MLP neurons of a small language model. Each row is named by its layer, matrix (gate and up: input weights) and neuron, and shows model dimensions 16-143. Each number is 128 + 32 x the weight over its row's rms, rounded and kept within 0 to 255. Numbers have three digits each. A neuron's up and down rows have the sign that makes its largest values positive.
After each neuron's rows, "fires on" lists the tokens most often at its 100 highest values on Wikipedia text that the model never trained on.

L4.gate201:140061090129154168125102141141116128177071160100095077176133192072144152144146186123141090130107085170071132140094158084087124124102150146152133134109166128104161103207109120153118107075170118131145069146128100111122191121151100105117109139105149166123114131132199154143146120127106100093101168165085176062108183144173071134114105156133110158166168180193116154140131138088175141142120
L4.up201:167129146109142136102105139108106131122103138120077065127108132107118207130102183159147079194112161162108150148092129100122142073103110140165142140105171072108130087186097114189151124131125101180121150088142087144141167098178080113146186104141121133098090127184182137134150114157114126094084133116111138066102163143163085100098140079151149159197163170149192201134123155079144117137179
fires on: "pp", "ood", " app", " cl"

L7.gate99:106130142103134162113132181141167128132113113114132089082129046058118104124093083158128125160135126118092088110176167141109155169134158100100153129134145153121150130116151109103128221156114155081105137135136066127166173120101094185110133125146106124190124116162123178133157094102218103137137119084143151133098141126155081168101111173129099083135154093202126170078110080129204176121156
L7.up99:107059116113162176154139129123136076114135137144132131133093067069146093120091107105127112127115128121118120144142134146162096172122152122184144118144164103082157114109104147168130166104140131170111153104087119180152045132103166123141113126096165146141049095179137174040179189173119121128083122113134142151130142094150110148078096116094150076096127091146163127124105171102183061138139
fires on: "ers", "ist", "v", "it", "3", "st"

L8.gate399:168082053120086147126153141131137122101111192147155208117114059105108170156098092138164153148097073176161166149169137162141173067137137083174149144070101127095139138118173169141158073110150146124098150168110154083103103196124091098121124069155158064146106154132100088154119138110094135119146107146081096135170087098123121127101164200095111074105175094107062156147224100144092094099129
L8.up399:135122113062111096114127103102117116121091149132184160149138065171095086078130145135134172107119162083148058095108141130101151133126159114078099126118083138222037104078158074169131164134111124128127128131097158156120132095176079170123163120108128109090084159112092119081176141110142165140136128135051105140119129135130130101086115110140153065136151139091106145135083119159114102105100
fires on: " sc", "hn", " Sc", "ott", "es"

L5.gate307:167157073110086080094178128146175149087088134134105073032138104131122070083149172086130156147209112124091133130108151091095116140136105061167130138139148180090157096157195109158150156123130114161152126064099135075157158124116150104130124139136114149076153140125202155127080112135093126138145132099082090101163144139059139176094173085112123090084113103106117133147131095072127114129102
L5.up307:189124097162071112109126096164143149063076138100083120025115126154128123117075163152060154159152115086082177150123181113122126155126096050175121132122151194171162131181174146096122170123119085148147139101117135105134142146172164066168111134108131177077162146134153106101137078153145101092148165114072141085188138145111123170160146095132125067106043127132109100170126138148112126127130
fires on: "ine", " col", "i", "iam", "overn"

L4.gate315:092115099092108150136128118100151119089079127140170166111128124106107157101156127118146187155106107128118065095147101078124118105121109056142109157085065092133135097137120132094179093031140116126145148150096183148126126149119083103109076168153130202101097149167130140154169088120124150147115070145141065103145138172163105074137144161136121151152174079113090091170129145134191121107110
L4.up315:137150135131114129116109122134111192104099156117083183118122029159119103076128156100135169103152053070075156115175106111151173144127142089210089152105139164141135087154187080102108156081137138069083174116125089128113156178118086127149138163166145166112156167148117103145151135108149124139197137137101158097120121160167181104110116117130101132157146108166122094136102112129126159163155
fires on: "hn", "orth", " Sc", "les", "mp"

L9.gate307:147114137099131114088057144100137133100082140154121104153137132153171166119122112105148084098162098175142099131156115145075084137196200117061128165140130172125114132089105136157113137159155140088222167096091144184136083154116090069124103149142075190100140077103151155078156145107076092115138155139106175127124087172186130146126127112152158111060191132141078128127097133118098109099144
L9.up307:129136154111166098157076066115125142163162144057106066085135133126101149066132155086137148139117111166163075101084180213143130151118110109102114170191113107089139133052105133081104128201144138149110116148134136135113137149146137181113185154143138134111136131128090121139100146120116105128196122174166053111168132086115114108117137110093124113162149102072124150121128128090128133078193
fires on: "it", " count", "ograph", "ul", "ff", " Count"

L5.gate275:152154147136140150183121118111121133138125160147119146084117128132065156077104120151143172084102109088131131139149120113072089107149101167124177136111108056079108068123210114113170099171104113138175176175126053114126143170129101038115132118154094061151171140156126081125183132116137118157127093112206110132144134122184121139114118160182084181120124154159158156158111154146176131202165
L5.up275:130120090144132100166081157129171160135151090155114103095109153121067124113137107155104160122102124081122129158154157141047078155134086105096142127122091152133098123110171120129146167144195138158167131186150093123142165161115150091086139088137144119172113133164091106162133116113148084116184139128152123123149178103116123169138141160193104166065079144157135141061046162092126191186171
fires on: "199", "202"

L4.gate29:154099147121103175146168102121048167170103041167181103130123113082127165137085105119143134155146085107132152142130145120104129123153133109164098142114182104100111097106154189151124172108115140168093149158104139138146170085169158070048084128100128109126103147130152185135110105117163139106100136194078138120084151139178162090097098134135172170175154089169088110203188163163110148142123
L4.up29:147084178099146180165137089131055151161097050173150135143133111063129155154096115137146112153147083117100163143128179109120142138147136101180094159124166105096137090137157177143123173122136155155080146116110132119142163125156162059058092132102121116108103140124165161130117090119134104099104136184054160130126147170202159093105104152150142151182146079173103116190179168187157107166143
fires on: "pp", " app"

L4.gate15:118132120103071128164062095097095120142170138147168140123161112146130155094115117110122081080146139189109119119104117086190069139113056126203145082090132133057150129138113168213151127139121171161115142123131161116176153093106148169177049104151109167175076138199088175084133141073119176090107148125195136117151086104125133155165092148128106111135125106163085111117103121124138137197192
L4.up15:119103133094130122189093119115159122102187123100112154136185163108178137076162125132146116063161130146213147077156132117180093124124115116142186115142123135066178109104167178195116170153079196135096152160110116090134121110095090158143094106128122131108146120169101155115077134141132137149144105139173124157080099118119188142118106175150081119143145086124057080171123152141117140205176
fires on: " med", " ind", " Ind", "|---", "|---|---", "|---|---|---|---"

L5.gate144:148108125102111108089153143143130138118164075095135206141112137110105136141106102137137099140175154104184161144108152085049114085153087144154135162085123123139121119117161121102120077103139137034136139115125100121148063135190104116111127118143141092161135160143067137175055078096112134163141137194157099155127157186111205131070159125129131113143171152182128220141098091142117105145141
L5.up144:134153106135098145129101130146121091101121128187132179086125153133125097110154148140202153127193149081138135148112118134095130108117140133161136163120132121130182119083100043113080136104184084201154092154076132176153083101158153106121069154111133104191150097103135090112160125162126138173181106128078137083091166120176126194096158126151129139158182100099136126054075109121110161102133
fires on: " by", "eneral", " with", "ative"

L4.gate188:151101104150129142136153148163134102121105136119125147125112154121160072117167134141114165070103117126135147120121147125135116149133118100200163162085228084089168115108085112159071222128143158114179171149119066107119090116130074116148139085144069103172154065174094133147194125131100120126114157107186159092145110089141158119129192120170079113176111165127077118096194125118121183140136
L4.up188:152127136113140160145113101133111167168123101116177127103185123077041067118117174131140108141129100191099102155149088105141154105149164147147163115212166145153176071071108152111100122153097106145072131112144097111155129097062078174074101110134193149084129084087094091139147159124149093127149098097140112133060096113148111123100108132147141171188147052154089119176142149122146113103126
fires on: "ie", "ist", " He", "ace"

L4.gate216:144092056123161154133145144124114150165159090112122161081160127140119113153107125187102013111107145083132151086163166138130122170099066164117136143062119152103105096112135151140177127097132131137131083118092150136181119139121075146147101114162102131155077126132098137143144176126189095161054169154169084109111136125071206097065102176110111106140131140192110142140097131143093142201163
L4.up216:148114034130112120144118155132154136165117096117132119097107118115116109149116139146182034121115119090168194108179124099149109172100074154124148162060143152093082090150146151133154156155054112147140133142094151176147151138109095189164104141096121146136126072136118145177087145127149107163083155144124117114171141148047188098068110149134138080151135130222081154151090110152144143195164
fires on: " Ind", " loc", " ind"

L5.gate132:110122131097104096189164034176126158105151105071164146144210100144133123132151086126144127065145129149119151161092178082093043158159097131087198183109158148153147075114133109219136152139149191128117168134127163126195100113121148144170107122128067155154129191137103073105165145117118113151131142107148092132134153103120123142109130097127152127106165120088111090158125155059145145127151
L5.up132:062135169120140123163160098157131174109168150114134173179166143134162116127120138074172134127158159145143175139084187134131095199155040131157133155166133145140175092110121144242165134129141170112121194079146185120185142107146126135174073123171096125191123166101110125133163141142118129153119139167129104141164151128175132089118133107106108136125172148146134132167118155059178156104161
fires on: " med", "resident", "olog", "eneral", "|---|---|---|---", "ember"

L6.gate413:116090118091159110126223083118151126179037190147106135120143120149191113166183096147167117096098134059130102155102107120123135152158123083172110149101156114131123156116122112184187141108101142136110187108124073134139178138133130140109088120131116155119194129151162154102055065178109094087078130097116151131093133151121153077139118145127097111126097130166087121141113140165142156115134
L6.up413:113105181175143129116155121122131147139129134138149187174193076162161141150156150169107145113154095117120200158151126076120176181090101135130128110099130106134117086146110084080146088144159128197108163149161120100089115110100126063121087146118138207164137098083178170132132087183141108098132109122124120122103142132116157166130176175148120106101084163134106117120151116096154175087077
fires on: " att", " char", "cess", "ven", "-", "ason"

L4.gate388:140151134108151160111082140127138149150157073068076078136162145148115161080137134104098124190138107116109124113126151132113097161103169139171123160158174180121122131128124140147130138122160157182160170135097091170138124124113120132196168112115116106146161107121172091128144146127144174150188099091152098163091122141171108110109124074167058066123109145153091142189079110149127154168140
L4.up388:096156121084165134131094146115147104122136147079097093130175203179152138110110141120116145145178125157076111101105171133162133153076134164159099130155156106165161141111106125081097165160156116148132130159134118146148142122107163185152178085075128145131118097125122161125191132083067136166168143150088130122069081115179099169091135073146099104137124125139142137105105145143162131127144
fires on: "ric", " count", " Count", "-", " stud"

L5.gate292:095155141137142121138138121095162136117138097135137189103171175122054126136118175156139180182161103104138132074106139122118144161133161105222144143159155152152133134161160153150133068118200116086149174146143161088133108240107101128120100158136155170123090173150069121123169136141171123111113123139136163112194115171180162135045071100070151143132134083094116182128098133137098088138099
L5.up292:060120103117139175194113065102158136119109146122122148092157088187096131138139136181159117145162135083088134115132139110105121127143184087159146141149081154165172171086114122128117155115139140076142178114144146117097100110077142108140112156120181122121075137075111060125101160145215183135109124122099147061132177144184080178093095099131161135110143099112123175134108123093141104084148
fires on: "ames", "eneral", " v", "ajor", "ional", "ative"

L4.gate79:129141117164189145147091097197139112101146067132113138157150117150116110119124210127087118160102105064173116106133182105108178075146126073120184118207153149154132059159101164159164180119153120146119099190090143135166134094200096091145144134087127112126179172123131106138125055107106137089136160112125112161130147176196075181146170080140107122101119089109116116134099148109134129132117
L4.up79:145106107102076121097142144131103137158132111125176110124131150098160152119137119091173138132187184188091149149112147154174143128127072166136143112091101086067116183122119117093115100125102157122140163160117209122157107126146137128135099085134060182181104115174081104123203164063117070150104147162164141159171116148091124098157086141123165107173157181132120144140167083108130080174148
fires on: " Co", " co", "ine", " stud", " Be", " cl"

L5.gate200:116130154129128150155129117118145128087130138166170126063181154139148153204157080194124097128093115122118115162101116169186134093127106171158116109069117153061115104137133067130124048127111159127131117144157111147130118126169157101097158071128137124165063084160105165105151148184152144131145093171143155107164108093193122161108101163143117155174153100117117113137051120110154159167181
L5.up200:099091129113091116179144119133132154109175148200166060123163138174105136148158051167138111132098142134136121157139064203115097111099102156089127152103130118066149124159179135126076091138093186115124067128134127136125106100128138127091168074132110097166092121118088166138133180123192120146145083160133120118146102146166133118101174185180107169146171103104111133133048138136164133168171
fires on: " ag", " Am", "202", "199"

L4.gate440:112176129121118116133129157113142119051098080184143115126049124174129136163130203133142127085168137140138142086161158128126114084189077121128128075151084089133113152135031144177086109110148143137112118176062147191137164085104101112106114118120109128145146112124089117145139126128121085200133128139144105148105089138120125154125159106135113090130145126106142159172153079140149114118175
L4.up440:127170122139059130145133135104124127103123113167101158159108151107102127120134145099170163117126173189144125116125205126093079150106086151085179108116153134226085123167138149122134100150163163137105089115110155089112120105137172125145125096157140185015142134114120119159183175110182100166098138149176115145106143171184146067123141113093141131144120176068094185176166081120161132131143
fires on: " art", " ear", " co", "ific", " Co", "\n\n"

L6.gate7:115156084094139172149092144130177127114092069163158106144140142165111124172182117121103172150095066095098088103105052170112135157113153069191134172095147114077088165101078106126161078071092113131101159082166122113113085171123084170078099127098143150132127117090111144131099122136142090117112106106127102148090125100089153117102140167101115170134156114101069084122092129148132126081099
L6.up7:153101113082156139162093139156111119124126043155140140082167151161098132168199165136105124100079089117096153095121070134140187157084192075184132157110110065139056140152110098097144093089118078152109187125143112161117126152094046185126117146107131134152133082087119090148097107096114122133153120113086137124079127120131125148106122170145170180153125074110093069071070127160118139066166
fires on: " lead", " have", " att", "ason", "ond", " follow"

L7.gate415:124099091118089143138125155169146073120122154123147101112126173186138088141117100180123144071106116073149129156102104179118113114092071090159133096083173081161148148159102145173150133068078207100076154061084130120075130136055098079150173144132150153081106138104136082111101075105072095106074181176156101084170065142087127157160156126124135154096158133125129116146064129149120097127132
L7.up415:194106156175185075113144090161150145109156127077121191112130154119124123093146183185157119157150061124168109129116142062161086106151123151150084121093122102115173095102136183131060102126133177109121130092120167183112112133095112153144100181155096101114137103089145116104161138136111078145103117216113143131142167168087188178118146123096103196155056134159120116115161138158107188115149
fires on: "th", "y", "ille", "ther", "by"